config.toml
num_hidden_layers = 18
hidden_size = 160
num_attention_heads = 5
num_key_value_heads = 1
head_dim = 32
intermediate_size = 448
vocab_size = 1024
hidden_act = "swiglu"
norm = "rmsnorm"
norm_place = "pre"
norm_eps = 1e-05
positions = "rope"
rope_theta = 10000.0
rope_fraction = 1.0
qk_norm = true
attn_scale = 0.177
bias = "all"
tie_word_embeddings = false
parallel_block = false
init = "uniform"
init_std_qkv = 0.0329
init_std_o = 0.0
init_std_up = 0.0329
init_std_down = 0.0
optimizer = "laprop"
learning_rate = 0.00159
lr_mult_qkv = 0.5
beta1 = 0.9
beta2 = 0.99
lr_head = 0.0051
warmup_steps = 234
schedule = "wsd"
decay_fraction = 0.559
decay_shape = "linear"
final_lr_fraction = 0.1
batch_tokens = [16384, 32768, 49152]
max_seq_len = 1024
doc_mask = true
train_tokens = 325600000
max_steps = 10948
dataset = "wikipedia_en"
MLP neurons of a small language model. Each row is named by its layer, matrix (gate and up: input weights) and neuron, and shows model dimensions 64-159. Each number is 500 + 40 x the weight over its row's rms, rounded and kept within 0 to 999. Numbers have three digits each. A neuron's up and down rows have the sign that makes its largest values positive.
After each neuron's rows, "fires on" lists the tokens most often at its 100 highest values on Wikipedia text that the model never trained on; "fires after" lists the tokens most often just before its 100 highest values on Wikipedia text that the model never trained on. A number after a token or word is its count.

L10.gate49:572449461526537504461507467470541512510532461569572501505546561505434523424500399485495499486522490434447535475576516430526486524444471548500533450427474499535601531470515511496517467498475549533468499598548570572534480514491507600449529582496543510562496519523488468508442495479507518544
L10.up49:496457468518526486493425437472621521482456514448488550471505474507457482499502453473529512565438525503480491483498542521538474437606451461472587541481488519421518494471535479449505552579520541447493456460447443509499547537591528488500509472434462527506478526452535439525562522503503433510
fires on: "\n\n" 79, "." 21
fires after: "." 69, "ian" 4, "s" 4

L12.gate369:517530480488563507544489526507530452498472464513475552401503540506453443532538520492452464571482472509441466391481453536508531579509505550459500568463543466453628466451442557489487452502544534447542572549490521492504458491515559520468500505489518541487488506421481556507503554509534512493
L12.up369:493497495500490588537578431562481484536474545550402501521462541470504487504530441473463470512478492502501522515400458583517536483432470491561465492515540500501543431453442565546513515499533462460538541544472451517538569511492476534427549520500485478463505513445551527506573460472495542554
fires on: "o" 27, "uch" 19, "ik" 14, "ant" 9, "t" 6, " it" 4
fires after: " M" 34, " m" 16, " s" 10, " an" 6, "M" 5

L12.gate266:465448554567481525533504537483482502474584514528578508504539587493493496477548517437461469489480524477475414496465512471519511494585489515427528514459508439501490410417478569594534495512547527496505536543468502443553539493506404540503414491529484537494473445508498481537585498499451460499
L12.up266:528529505590464545503481550595492434498458526508544535493502506426451493502493473523466481516439471421455542431518461540511545440503473490565466483474442499475469485574496498538502529559475529471498419499487465424510554512495537493527478507483501475542499471503474537538548493558483505456
fires on: "y" 57, "us" 8, "z" 7, "os" 7, "ot" 7
fires after: " C" 19, " M" 19, " v" 10, " m" 9, " c" 7

L11.gate280:447469483516533512482488519430491500493471515435521454491522457482519433542533514480474423465532462490471564466540484484491523521550498523506497504485448541484469402608546535537514490541464471497457503469499520505497537498525482447523556484528487509484564491491481514466441482516554420536
L11.up280:525476429517475483492521493411449532484464469482466490558505528519511470437548515437485448465569539555520506462437496512420484450468583539418507478490458414483474467521521413480509494536508512552493467499577527504454450538494472504448544531520498436547459543525417429556559503557547439509
fires on: "A" 38, " A" 34, " an" 11, " An" 8, "n" 4
fires after: "." 37, "\n\n" 17, "\n" 10, " \"" 10, " of" 7, "A" 4

L4.gate218:560453491562480499497554425500570508596496501564476495457509543533528457514448513480535471496475562485497465433466491531458562522541500471508577562516487452519545474431612520453556533515531432512490510521475568484486553555598559471528545472459460523556546541505464456525544558438490495519
L4.up218:570515514480494577513481511447436563556481518505557500459510507528515479494478530514474517474503507489424518600488494516427500496478453460503372468543463465536474500473491488489467478631479504526510519508558551494494472487552525500609505467485558513514597527519443491498545463531513428512
fires on: "ach" 60, "ount" 39
fires after: " c" 16, " e" 15, " m" 12, " M" 11, "e" 7, " re" 6

L12.gate102:475469580470464471460524513465516467530514491551558507529460529545501491452527466476536541517496471461416465456551506469416500529508501512512493533480497531478542450454498460455551449514512441474488473573556490485463614469468434577434569405525516472510474531546458567473531523546490496503
L12.up102:489563493464463457488486475540510502543498561500422530519517465518461525472454459513507493476451486467565436469475464497458480453466496505563536495498507461508492464466460474471485549452567489597460551562563457539566525577463505495488525455498487533521500527538383460447498457517501511525
fires on: "id" 55, "er" 21, "ord" 6, "ed" 6
fires after: "id" 20, " cons" 20, "iv" 11, "o" 11, "a" 7

L4.gate130:492534489551509525538526540479445521570483478520509483521491504513458478537540414477475505512512459471501473520512496510544446462550519563463520483472527535422459551527499585423410558491471416510560469493453569564539533503545473513518442462475398476469495543497541486469423443506492485507
L4.up130:495501492632539518522486573501525484420474520500572510564514541537494465556468504450507398554548489445466476476480441501496574487539497469487459520431507515511514578500533463498517469535529478552502487498558487444511519526519502536498448466491483491504568466535527450535415503431503509448
fires on: "9" 40, "93" 22, "ss" 16, "ight" 5, "ver" 4
fires after: "1" 69, "ro" 11

L11.gate263:520498475559468497473531469526537462431474467424478430460522521526577483529532488493438504513619521473478482503461492481410545477540455514484476534516533491428517442442504489481461520542529501461546482452490447484511587467564477491413531514530564456562502487495496491424503501490514426467
L11.up263:494444430452506492583483539480547510497525483481487471507520548419436532491563509554543417532495563459499533458535574449502505479507533508475495442473501494437528518545568469543486552448408499530505560521543442528476498485443475482482556530501522509599530424569504429555453454500522485444
fires on: "n" 26, " A" 24, "w" 22, " an" 6
fires after: "." 31, "O" 13, " (" 11, "re" 10, " \"" 5, "A" 4

L12.gate47:512459468568518511462543477422474505496479516503565499487521495489506441459533475480544537479534577513501484443507506459539502477489491606495472414453470473494485433518471434541491522494560471483501576526513488488531513570511490557491456492517615563458519507454535525518461428500514515480
L12.up47:501546469477480550486596521446470489482527520519574434505518478457498562496501471438503516522506453539476554490500393556435542575535481523467475503543565466463437518512500450493473532484526551558518486470523534455486531435488510530461487450491507492500475492526477507450480518521581490440
fires on: "id" 20, "ail" 18, "en" 9, "enn" 6, "ric" 6, "c" 6
fires after: " cons" 23, " r" 22, " R" 7, " ag" 6, " t" 5

L10.gate306:503471465480531408564520527434504483534460548468510451488604504504511453533548472539527430532514527536540455463471521470467492545484487418436498457463520412478473535540530457458541484567471471501513441440521468511445508482558494499503559487541453511433531487473460481435495467522521474537
L10.up306:520488466491551501430484468381491519480483419473505402509510435464511540437565537479520527451512513453519483520448476451462570480539447529472519476455425443509539570490574463494444505551561485388497478486565559462485475542520488499435561484510505453486503504521486495519509531415547463498
fires on: "A" 83, " A" 9, "a" 8
fires after: "\n\n" 41, "\n" 19, " (" 15, "==" 6

L12.gate108:507506484509491492437523459513501531498518451469525484430449510541465490397504522543483580481533493526506524463542578491558528543524544537479542465479468477474539492516481463459532415538452482414482517454569558568578580524556540561507551473494509518500481517462526475435510516497474501473
L12.up108:499532482448547453472609469489468422445440498493576559507499479433504479463480459503511509490501510482500556560527479548473522523499482588510524527491507464540468477548476506586514516513464496522447553540500496555431546512460487535540475471542502416452556528382507537453499478527529443482
fires on: "un" 16, "ed" 9, "it" 8, "an" 8, "id" 6, "en" 6
fires after: " r" 45, " R" 17, "ir" 7, "ig" 5, "ou" 5

L8.gate304:496481502517521546474464577439482498481556515479552470503468515531558475507461549502524506502484513516504490515420503465461472541506460448551426604508482454470516470485472460500453490511491482497559505497486527476447566571495532447420584572487561499508534438469454479455538479401451464496
L8.up304:470571508472486556362470529490493458439506474495471480496519565525507559502481494472511530498519525538476481458481503519486505501504511505496438497456434557446526486503512522388489431525513460448527549519509538593539497420526502512436483419502512505473435496520455450523500449494498474411
fires on: "m" 41, " /" 24, "l" 10, "w" 6, "t" 6, "b" 5
fires after: " (" 31, " k" 10, " \"" 8, "-" 8, "." 6

L11.gate179:474445495497526464539507488437489533454412550500543517476553493431473440470527494443452466489505481508537520451459495460462526539443496525368483538504498486442506539499438475464536479494524550464513541421575481545498487428484421389551519433516483534537566515506509537454554515461530484612
L11.up179:503463510572488489389577525487499531526514502494559532513519521474558435532493562480455487529479480504481456499397511479480494545538514537550479515532479510404531517545477444490501504534549449570476426523553512479456514571508489455427553549538528509489481510513444523507501482453569415455
fires on: "=" 18, " A" 18, "The" 15, " Al" 12, "A" 11, " The" 10
fires after: "." 43, "\n\n" 35, "\n" 9, " S" 4

L15.gate242:475512509519466516472543542498547493448505489546416531482524443518390417500563608509527539519463442495434537466477468541519489514493464471523468552556482445527486583510454466494492426496543497501503462486529513476411532502485479548537411544548536526489512539546473555547556435529474583546
L15.up242:508515479461491505524516506512475512483522502506508541509568482509549447525540484387508455555493540494439474522514500533473535513519440536474566485510531469454574397439440475559563517479520509541494459568486342514450528510569418491500527468512531487456491499502559485487476448512439460600
fires on: "ed" 36, "ov" 16, "et" 9, "er" 9, "o" 7, "a" 4
fires after: " M" 33, " m" 29, " s" 16, "M" 8

L4.gate62:470431551471480563505521464508457494496504523455530501471480453617527536503492502487482534492529482480543563512477559500483455525497456532508544498509446539496503519558415517557559491520442516487456479448446487461486437579593542491423470524451398443478503463550526482474543558575466509545
L4.up62:526444497560530441561455496494506513519427521475478492480553456507509450530452520417469442525508425552486446469441501554533496491514526482471481580538483469490535492501485494554498449524549472506533481481579525531461477528469558457433452555509534483573503552472574514520529518572546520456
fires on: "ver" 95
fires after: "e" 19, " " 15, " se" 12, "il" 9, " e" 8, " a" 6

L2.gate398:501500481511485520528496567511463482477526517506516496520478511488622489539484523479510463580473557530519468471520453521454472504525425476506504452522502474514558477462527515494524477430496438513450462509499511482523537482529503512527494488464486488460429519432476475579475501499508507516
L2.up398:677496518496502518514484489504495490531516506484465497495493501503308487539468514490496526549485481472495486472489479517490491511507655512501505508508503527506456474489508487493481523500521510498517519512489507512468500513505521493461497468510498504493438484445501455475483485506531483526
fires on: "+" 47, "rans" 28, "\n\n" 16, "'" 5
fires after: " " 25, " t" 19, "." 13, "0" 9, " T" 5

L8.gate178:532602519524590526546494479426558458491475496474525537518457485490471543536514547503551458606473548470535455479485466522533534527450429531539468526548405495501516506472532486503502455450494532535486579500471441457490486501449513562469519501468484470434479449522482499471503555532407465503
L8.up178:493549512448486478539525483551527551566614488515484497567501511464586483560421522497507514505491578442424448492501500535464543463494526512454483527480445458512485450453537460543522476428476488486490518485496496509497534526513489488580510515539453509527450420463565534482497521493535479505
fires on: "te" 14, " (" 10, " is" 8, "ear" 8, "el" 7, "ith" 7
fires after: "it" 16, "ab" 12, ")" 11, " Y" 8, "fer" 5

L4.gate250:534530491450548512469486439433483508431491494470498436494504482537513495516519514431539493545524610527499412486545412448526479545526497550488519541527502519587532430501501511467470525477472489531487502435353489441512537534465486590372551517517533503417501452525496517518519522534498500514
L4.up250:458415509453482486511590433613548423496509512439533495481535511475464504505471523493453535463467452455520502523447455485584533462509523472502522550482500566562530549505497484483603513488488593478469455476523502496511483535433526477550531531512517500545460591494529472531536475528517625485
fires on: "-" 91, "el" 8
fires after: "\n" 80

L4.gate65:531458486487460468463510519580559517569502479601583478502524460520449489540497551488501498503444484453501467512511557470563469485458482522545424559512469457512522441460557533390442446522523463503489475515467517500495488487518531487510527528555462497575495535510476454502466549475524450533
L4.up65:463577541498530544568518474511447526469467510440533474513491549474485495486480502536494540569483516449485529577502501475555549605454521524474490468530451467629551531543546540540553547472497532519490559519453522489461488541503521485448475536481442487435470521515431560461554484490481503468
fires on: "ach" 57, "96" 18, "00" 8, "99" 6, "02" 5
fires after: "1" 24, " e" 15, "2" 13, "e" 7, " re" 6

L11.gate210:550506477524556536480481502491524478461515445475582480539459432527499571462512492485514566473560492487461492449611432485533458542558540524589498450462477493522521541491495556455522552503441506528457467565520522481495437482412432558490527494488428485495499553539557503508577508514483521471
L11.up210:533452530504471472566487525521510474477503594496525532519523499487475551460551491452504462476398528472443469511516530548495491516531507482475488430541409517529484467496487535528543510511415562439533532455450501541447544423460524520447537479497535492442516561548573525513435558492497519485
fires on: "\n\n" 40, "or" 20, "em" 16, "rom" 10, " not" 4
fires after: " =" 29, "." 11, " t" 9, " p" 7, "f" 5

L3.gate144:563535502470554506500498481495524503497414494537492474432423539509508495496501466471504483496467507419499497499452498499492499602523511507506497505494502502543484611494473460500559535502500538561406491480499509488500540511493494497504475440515578501516589501403399495489472498501482495501
L3.up144:589531495539525439473494476506533496503500505543494433466517545508486515499505456468506533518445505592500503512503491497459500566538512510500500469469497492472498486490444457498493484496501472460508490537505543521497502498504499498498451467445391507492585501435519562480393505503544486499
fires on: "igh" 20, " No" 18, "94" 15, "15" 9, "28" 7
fires after: " " 43, "." 8, " h" 7, " H" 6, "8" 5

L10.gate289:533466499553479455566536470548506398486555530512511475525487582462448499443490498434541530488521525527527508553557498470501445499482552479439488508455493430441462501521486467434516465472441554456484531476475476519494610473523549538455573469544548505446528532486504535556472488502510438471
L10.up289:549464390502507459550507524511531497484531479516534425475508463473528484574610467485460502504418438549503435514514480500493487546514529470494458542510591529409495570552458469570490466561478510545489542551479532545515475552569521450479489553538544473451444502573454554473498479514523535448
fires on: "6" 17, "1" 12, "9" 12, "8" 11, "4" 11, "7" 11
fires after: "." 30, "," 12, "7" 8, "4" 6, "6" 6, "ist" 6

L10.gate284:500516468471457487483544550497607481496445461471546481494498545519467481488552419442467468479505522489509423466535478463512480418575465458459505586516530495449489559510511548394459463526496504447496527534527552496520495448446444491479495545566503519557482508536500448420500541503458488539
L10.up284:487493454522521519474482522512557552496564467475482536421561473583423482555494512517475475526504514493443590516546435475526473427494478428465489541560530583469495453484530571513477509489575481486610482494486420488488510541505509480569553448524487529516494527496491501473535508495481500540
fires on: "\n\n" 89, "==" 9
fires after: "." 25, ")" 14, "\n\n" 9, ";" 4, "er" 4

L12.gate23:545475454455534423498516481413480505498563521489475451544580518520602535469460470516396531462501476441491535560491484500454510472510528567524587545496512508514514485477482467467497552467495479504411615477505455495527478519449588459493507469447468478514497461427438505500467533533506498501
L12.up23:546535500527521466518443479469587572526541470469472538466496472490555523554520546577435469548539497470535513492489507532499557573490484478491589454545475576540510504441513476506433506472519469508499563554421517518456487576464506546420480452494495486514537547484434491542537520533529411515
fires on: "a" 21, "i" 16, "ood" 13, "en" 13, "oc" 9
fires after: " G" 35, " T" 14, " H" 9, " g" 8, " B" 5

L3.gate422:487520498514481507479495470492444502496454489546502436495514380516484450502504417504514479552490504529500521497491494500512502513494508496504502448484498504542542460498491529506491440498499459547576499506499474528502517505516506492499608581413509495521629500551400395327422496515492506500
L3.up422:535506504525569548489490469501541501514549489484505506516501467495508534496501470506501537564652496410499456493482504500489507509379503505503489514438496497525515498497573522503457531497498496521504504544497517481495514495483499511504433574524538498491437502504512433559453499500433501496
fires on: "99" 64, "eb" 24, " not" 12
fires after: "1" 64, " W" 6, "e" 5

L11.gate420:453486427488539505453477452565467509512505522490530522466522504485512515451444511436443555511517443475493509448576533421470550481490526548473542470541528452461596505474429575469546483520502526460543486446522551600486444523506455479532524514463492539536464528543468505497476446488530488547
L11.up420:503464501522485623511518527509459555439486475433503498536566543503498452472520533541493505482562527506498409536505526465462552481447553516463513485504523433527513542450479507421525570511491510455576441460563506462484551488531550481491451412469475514436521500496463479536523500522460521506
fires on: "h" 27, "\"" 22, "un" 16, "\"." 11, " th" 11, "th" 5
fires after: "." 22, "T" 16, " W" 6, " (" 5, "S" 5

L12.gate340:495444478516545473510491493479464467475479506521509543519505547531477450464485522476511475460445472404527423445472489497548568536480557487566522514465532495560538493471576573508522482530445506438529533539531532465500530524515422500429536526557544524445434524515475518461545536459473498525
L12.up340:493464524587485502521439562505437518435539485494472543513449572456478486427519469510437492520491492548543432527524503460543489433474527481514516473462471477453571493460537553563592494576524499496514528474432467490504499484420547520511459479487483527470505484430508518464560500538565536520
fires on: "or" 32, "y" 14, "er" 8, "el" 7, "le" 6
fires after: " M" 32, " m" 18, " v" 9, " comp" 6

L12.gate217:476533529546515474419529428467514510480493440535465460474430496480531488454476478519457562426514512473439501517472506513538418534500453585477509469498519491559540468436438496479525494428479446481491579511480421476566484583476481453542545492522502560485544534508566546448508487510521459503
L12.up217:514527445511464517473573502481526450383530485494522567516551487506484458456487493547528432529500494501524495500432447520521474541505501451511559469499531534497453481494481481435499551528512539560502567480469503527523541539527421532504501529480530521426505561525482524524491470507481577503
fires on: "er" 46, "e" 14, "n" 11, "en" 9, "ed" 6, "a" 6
fires after: " r" 23, " W" 12, " t" 9, " F" 8, "un" 8, " R" 7

L6.gate147:437523549434512531394485548513509577472505567497459517499499491482471536479459564567460466491391529547513527484509462527540495506513542516458487474513511543577500521448464487526440537465442555489568481513603507538511526484427590479511517538479469481492519463447500489497474499486479401477
L6.up147:509502486513488498469482477488515466510488542457500489463527466559585476504525433510449532467429443467500534590490425481511513536534506483463512477506475550480509553438479506471482496508456563501489480409459484460529516456522518436490456519437522499469553480524474469544458552457462520518
fires on: "ers" 25, "oth" 12, "cess" 10, "f" 10, "ob" 8, "er" 7
fires after: "uc" 11, "u" 11, " b" 9, "emb" 9, " de" 7, "ad" 6

L8.gate17:572447538469536504509483517526548456544570514511566403524504459529493526506521559465582502501490473486565543486504477456496469579464599492523513517437518399549484455511444423538559472494505558507537527452474487533588554466452474507541581504474471510480454518492496473475380521486473564469
L8.up17:497527502475500481592542546509528451500541508526564452540459480481460427519505458407537539508413533528548482460535554461466492553530531452470480434543530564493415547485477405468490511535415485481479549521424525513490524508550525493482547486495490514514491553461476492462534517491480578532
fires on: "1" 17, "4" 16, "6" 15, ":" 12, "ent" 12, "5" 12
fires after: "." 19, "end" 12, "97" 7, "01" 6, "00" 5, "96" 5

L4.gate306:456542501528529471471475542548517516467476574515546512510526485455499540545476440578529533576518540483505491489520515461491475535505519527491460464482481540505515501449556475437561624492541444521509419536537437521520428485529605548427530518462512557502500557520489485531564453483500549515
L4.up306:474488456479508498467471508473503423539496500451545509510519566517507490465460520533522513473524507433483548474510511525526558420486512489461505637499508417540484501489484455498514466418488515452513551557503469431467571444479479514534476504472534514461422533482437551569483594439496501489
fires on: "duc" 43, "r" 29, "K" 23
fires after: " pro" 23, " E" 8, "c" 7, " in" 5, " Pro" 5, " U" 5

L7.gate409:535500414437518449423508487501444523463486497494487492552536441524611484478550514496481585485505510562508479505498472537522501435462441512426493495536448521470545483505509493461418470505504540481506484501495504474517437510531472509598534505525388534514479476473505483582537518570505515465
L7.up409:469540523447456491489511442466458488421485546447503520560472571471498500561495449612482509476461483539501474433543514520505495438536495477516501553528514461553476503483489492472627479497502443526492592559599446449512460480585477436518500524476575517494488506479507523509524510557581520504
fires on: "ollow" 37, "n" 35, "p" 13, "hen" 11
fires after: " f" 31, "y" 9, "ar" 9, "on" 8, "m" 6, "t" 5

L7.gate272:520451493475482465499467473483502487541521521487498463520513528497470546491508492495541559566506546495494482541451546510466489480435468480528455548529489448476524489504464517500471446495496548518457500453596470513516532471463472534485466442562501513551554498503441513540483440465538498501
L7.up272:563516485384540467586483437527536480510480492586443505493509563559466548471470547524469503448555516520479517526473542492526481520575503480525488492490528523520541473541530478460464402454480479520457464477501574474515496489490553493518529456441518504488485563502521441488478490605440552534
fires on: "uch" 30, "ir" 30, "op" 14, "ri" 10
fires after: " a" 25, " s" 20, "vel" 14, " m" 7, " sp" 5, "ount" 5

L10.gate85:486534487531434494537450528525556521473575504499555436494520583486499526492523521537474531528461427471542474475505490427469484484503487508446472498431513426482489473500452494557574512492535563553527487459522533484556575492550573474443478554458489492461484474564443503469495468382448525496
L10.up85:440536483480463507408500543556440487421526448437532511496599525461536510540463542481530521519549490505494454472491497521460459485513459526530532507572594524483503524489561569477458449507453408462515456565545539459543454449498501530526475468546443522513432494529502544475498533500511460402
fires on: "c" 23, "0" 15, "t" 11, "s" 7, "l" 6, "h" 5
fires after: "-" 41, " \"" 20, " " 14, " (" 10, "+" 6

L11.gate379:445495455506509534405553533505465501499489559459525440469527486517524519521506511480521527481550509530495489475495451533546498503526564565576479482476476492535499594491469491579459503598485503516528493562461499475473511474459480538505486455482583505473525481509466552515532559510496479416
L11.up379:499582522527515550537505502546506457453547561532542458485461459462485500517528537483479529529459509424503425443572529512493486550533491475444475438487504466438602527482559522464525476525544494496526464539494490505540538479471448534581564523463486492533536496543558583424578498501453508491
fires on: " B" 16, "B" 13, "re" 11, "ver" 10, "ly" 10, "ow" 7
fires after: "\n\n" 19, "." 19, "e" 10, " The" 10, " H" 7

L10.gate412:546488456459418514510434543467530450498531535463507444474478473504483498561497525475472503454476496468493504474480422409503541527461502516490517441464518370492525591559414464515476461523532539467559493513543447512560487512516536487514495510467461523571496499517428529498471472521492531570
L10.up412:508442482477525575561486442525510515487441444484602524513562457490512490459472532516512464496526567551532477552479498510466442422535480439453504498482523437501461565444500487482467467446500542531505502464528466521504420442530478511478512510519530513533513532406572486513583510440454461519
fires on: "h" 74, "H" 22
fires after: " W" 23, "-" 14, "==" 7, " O" 5, "\\" 5, "T" 5

L12.gate328:457374523545508522511535450535528471463580494509522481465471425463458488418562455512460524464506514437413489423576503451453536537523490569490565432549528504483544479481506481538463556466482410489440485505549436527513486512506508515551467446485547530475458511533527492513461536408483464489
L12.up328:545551534462483567552490459550463490484508572555483529512518508476552506471504437517499484438518516506409575543524563437497501492506478446406529503470490517525535508503538564547496490488491556549450592589577538507488533535454503599536499496523525527433501556486468523458534496533503561430
fires on: "ent" 31, "or" 19, "en" 15, "es" 14, "our" 6, "able" 5
fires after: " C" 20, " t" 19, "im" 12, " r" 10, " T" 10, " R" 9

L7.gate373:483518512470519550494525585471442515523491475536492477543500526520501520484475483554456474554471504458510467459467476450515516513528495480500432524513514532642593515509492467519470351512484431520540555470447514553538503473404492476509445425498498541485521511436538514523523530509553508442
L7.up373:490487494471495433466427567462542538487523461501494516446554535532464492527466518539456523529527520584509487397474523490596557574436404534507477515499539548503520513500477514503535506472446466530510536504493513551541521496520521452471510504462502486450486547477499431556425521525447480479
fires on: "ter" 56, "ame" 28, "==" 6, " at" 4, "et" 4
fires after: "is" 20, " g" 12, "ac" 12, "at" 10, " n" 6

L7.gate413:486532506507508446483548508462428480543521576522547524493521493474562498543493477499507513465521459571482469520499497561474493479443569561565457514481486495459463514482433506494578551507543505502536453455573485468479448420441525528475525529508492490509476406478528534445484504490482494480
L7.up413:528464493533539527507532477482568507502481532545495515486515483434485446534482532455502517394470499470547459448493525507571557475534514516476434467528487490507542408513552554538483543558509519491485424484534574480519498472417496460512427454523479513501508463500521528486451550504550442545
fires on: "ing" 58, "ball" 25, "ep" 9, " app" 5
fires after: "oot" 18, " includ" 10, "ist" 9, "ank" 7, " Ind" 7, "et" 6

L10.gate328:478507518472545485528529451488493495492500521486538491532461566567456478431484508491538531511473556516526480448518545522501539599499401514483436446493452466431523468469621495476564531486517558498521495500515480509491547477536485502515517507471474539512409420508524521541509536464496516491
L10.up328:481495534547516500447508487515464422476497481436558404536501515519534504535383482499474476499481436541480527478469521451414493540485478523462483460511501544429492507531500469518475418529418470521480421600533492570520526533521495472588457547472506540554427454467493519527537524555453456479
fires on: "C" 81, "c" 6, " C" 4
fires after: "\n\n" 16, "==" 15, " (" 14, "-" 13, "\n" 12, " \"" 8

L12.gate280:484417506558534479531559471480536549496447471584523551446489466495565486558550496468505482500556453429510450467494492455540434468458466522538481472502457489537565514470487528475480508548537460424522492557490497497472521437479539505518532504540535544424536521552531507542550469510501470522
L12.up280:501442468478498535467465555484514476462534429516410529541523508519489473497497484512501453553500523503552445525534526474411481476481539546523500561528465515555475488436512550567550535567567590476562388493412511485472545511550559551529424504491451512457505508454522483472567524471509520541
fires on: "er" 16, "ach" 12, "ot" 12, "on" 8, "il" 8
fires after: " m" 61, " M" 25, "M" 9

L12.gate133:558495528447451494499535537444526516497453480460519494544573455420570520472465429419489454555467569452516477496472500415519501461586530491525462494499472490494516539483467445438499463443557537441546575521541437478493499503470470538540506422475479514485528540453423456538479556528514424421
L12.up133:464444502520491459493519507556504478437453550526523474509423584497528473513448542454539486439474558482547530522530423527475511473524481409442489515511461499509481479502477500493463478439369481541524462522612460524534440525525541446565449492422530482468485482477407473533448483473415516480
fires on: "ir" 25, "h" 24, "ch" 9, "x" 6, "ach" 5, "ut" 5
fires after: " th" 19, " w" 11, " be" 9, " re" 9, "at" 8, "e" 7

L7.gate147:676495482483507526494446531530523492524463475438543540505530456441492471503555413411478506503487540518504449458462522558571583484506495492462526499505495510525483486523568499543440479561469552495487498522532522509530540503471474472492415535454531511467565537568498451476490540425491413458
L7.up147:476510482501520487602462465545523494428494443494491522535438481508530552425523461544513520528466478513553535504424518506455517462470529467489522488489499585432466548506559504430442465562414472473514501575437584452484494421514571435486519501486501491469514525503478545480503526467479471465
fires on: "ost" 70, "O" 13, "ru" 6, "ased" 4
fires after: " m" 16, " l" 9, " h" 9, "st" 6, " p" 5, " C" 5

L15.gate10:480502431512439537512489447530515508476483508515481495552449517466510540550500531457508441517484511477458476406495475474482505566496473496447526480499475480553591538537516556483403512526543501427489463570568472464472513478453537529534572541522517494530515560441524535528475487486450492498
L15.up10:469494442495564574515499499543461504471592590512446436499522489499438477530446468397426460497600544516503454503481541502446432557446425446534488498445494543550556501399474461466486479548489542442559465528467539494478528460466489545507531489548419510462522474496485515470519485518430551480
fires on: "ot" 73, "ver" 5, "h" 4
fires after: " an" 20, " m" 18, " a" 9, " H" 9, " M" 7, "rom" 5

L7.gate200:460501508550526446508531483572521471468525516554554497502452492479575529568478473537507435517493439436503435580571499535514479514567496511515442454525461544481467469528518470578488518508482430475493500457502416495493464437509542533452523415540449526519527559473470568504494511512545557538
L7.up200:435494486528486461366502509463475458537487438476532505511488516557419463510500518507506465617511507497508513466501483551482496513524507424494544529543448510465507536487441445506425484394459494515485485501559478496476447460519492532513542541449424507496425501451531451551512433452469508509
fires on: "aw" 64, "uring" 15, "fter" 11, "gr" 9
fires after: " l" 17, " L" 13, " A" 9, " D" 8, "D" 7, " r" 7

L3.gate250:494419497438528452508493501503494495496644504595503480446553466478463500515494449501491550500543526436501574489533499501481504531492498510508502513468501518499462540508472530498376533495516530509539492502499639550497379499504503502498551431509576495461552506496529573550592503496479493493
L3.up250:467490495466489543491500531484391504502519500518512533507489470594513411497505348460500526521535512499498477491453490500494499571596496491505508478481501499482457492501466490495432397508504496481498493507482433507500644521502492503498493533456484504522429499520542491473552503507525489504
fires on: "00" 90, "01" 10
fires after: "1" 32, "." 14, "3" 12, ":" 12, "5" 8, "8" 7

L9.gate309:456478476560555538453533437461505484446504508512497460569467510490543526449524465508516505479524469453499506461504550452515474511492531496481510550450520558507494467486475518511450501551441491585526485523407521469537554462491504521447479429500488589561555540472477537518513507450505441473
L9.up309:473522486526475498565548545478500538505580479513501452498480456483539455445504522404452460461570526551485524490491522527489441554497472535489484450474542486471537532466451455479489577516461537554485462473561472626437558474477525493482442483595471538470425508482524502518481474483472485446
fires on: "ing" 25, "il" 16, "ced" 15, "ague" 9, "ely" 7
fires after: "oun" 15, "t" 15, "ord" 12, "at" 7, "pen" 6, "c" 6

L9.gate99:461542524524511497541507544509599454604548531547505505538494456491501506479524543481529515454567488540481453480509462417550472469414549434441563461510474491532496419541476518499465483526540554423607513547430475483524451470470558480493439541524435511493503532553482519492457486426495524522
L9.up99:527511435511532469559500605521484514451517433498524459528494448491479496527471518455488501493526454532495451477441534559428546582494572508482511504494547497465553536493468519502449473477577561473507489476540558557443556556522562411428499581483457520526522521542459512430541476562577512537
fires on: "art" 15, "5" 12, " " 11, "6" 9, "4" 8, "97" 7
fires after: "ep" 18, "1" 18, "7" 16, "8" 8, "," 8, " " 5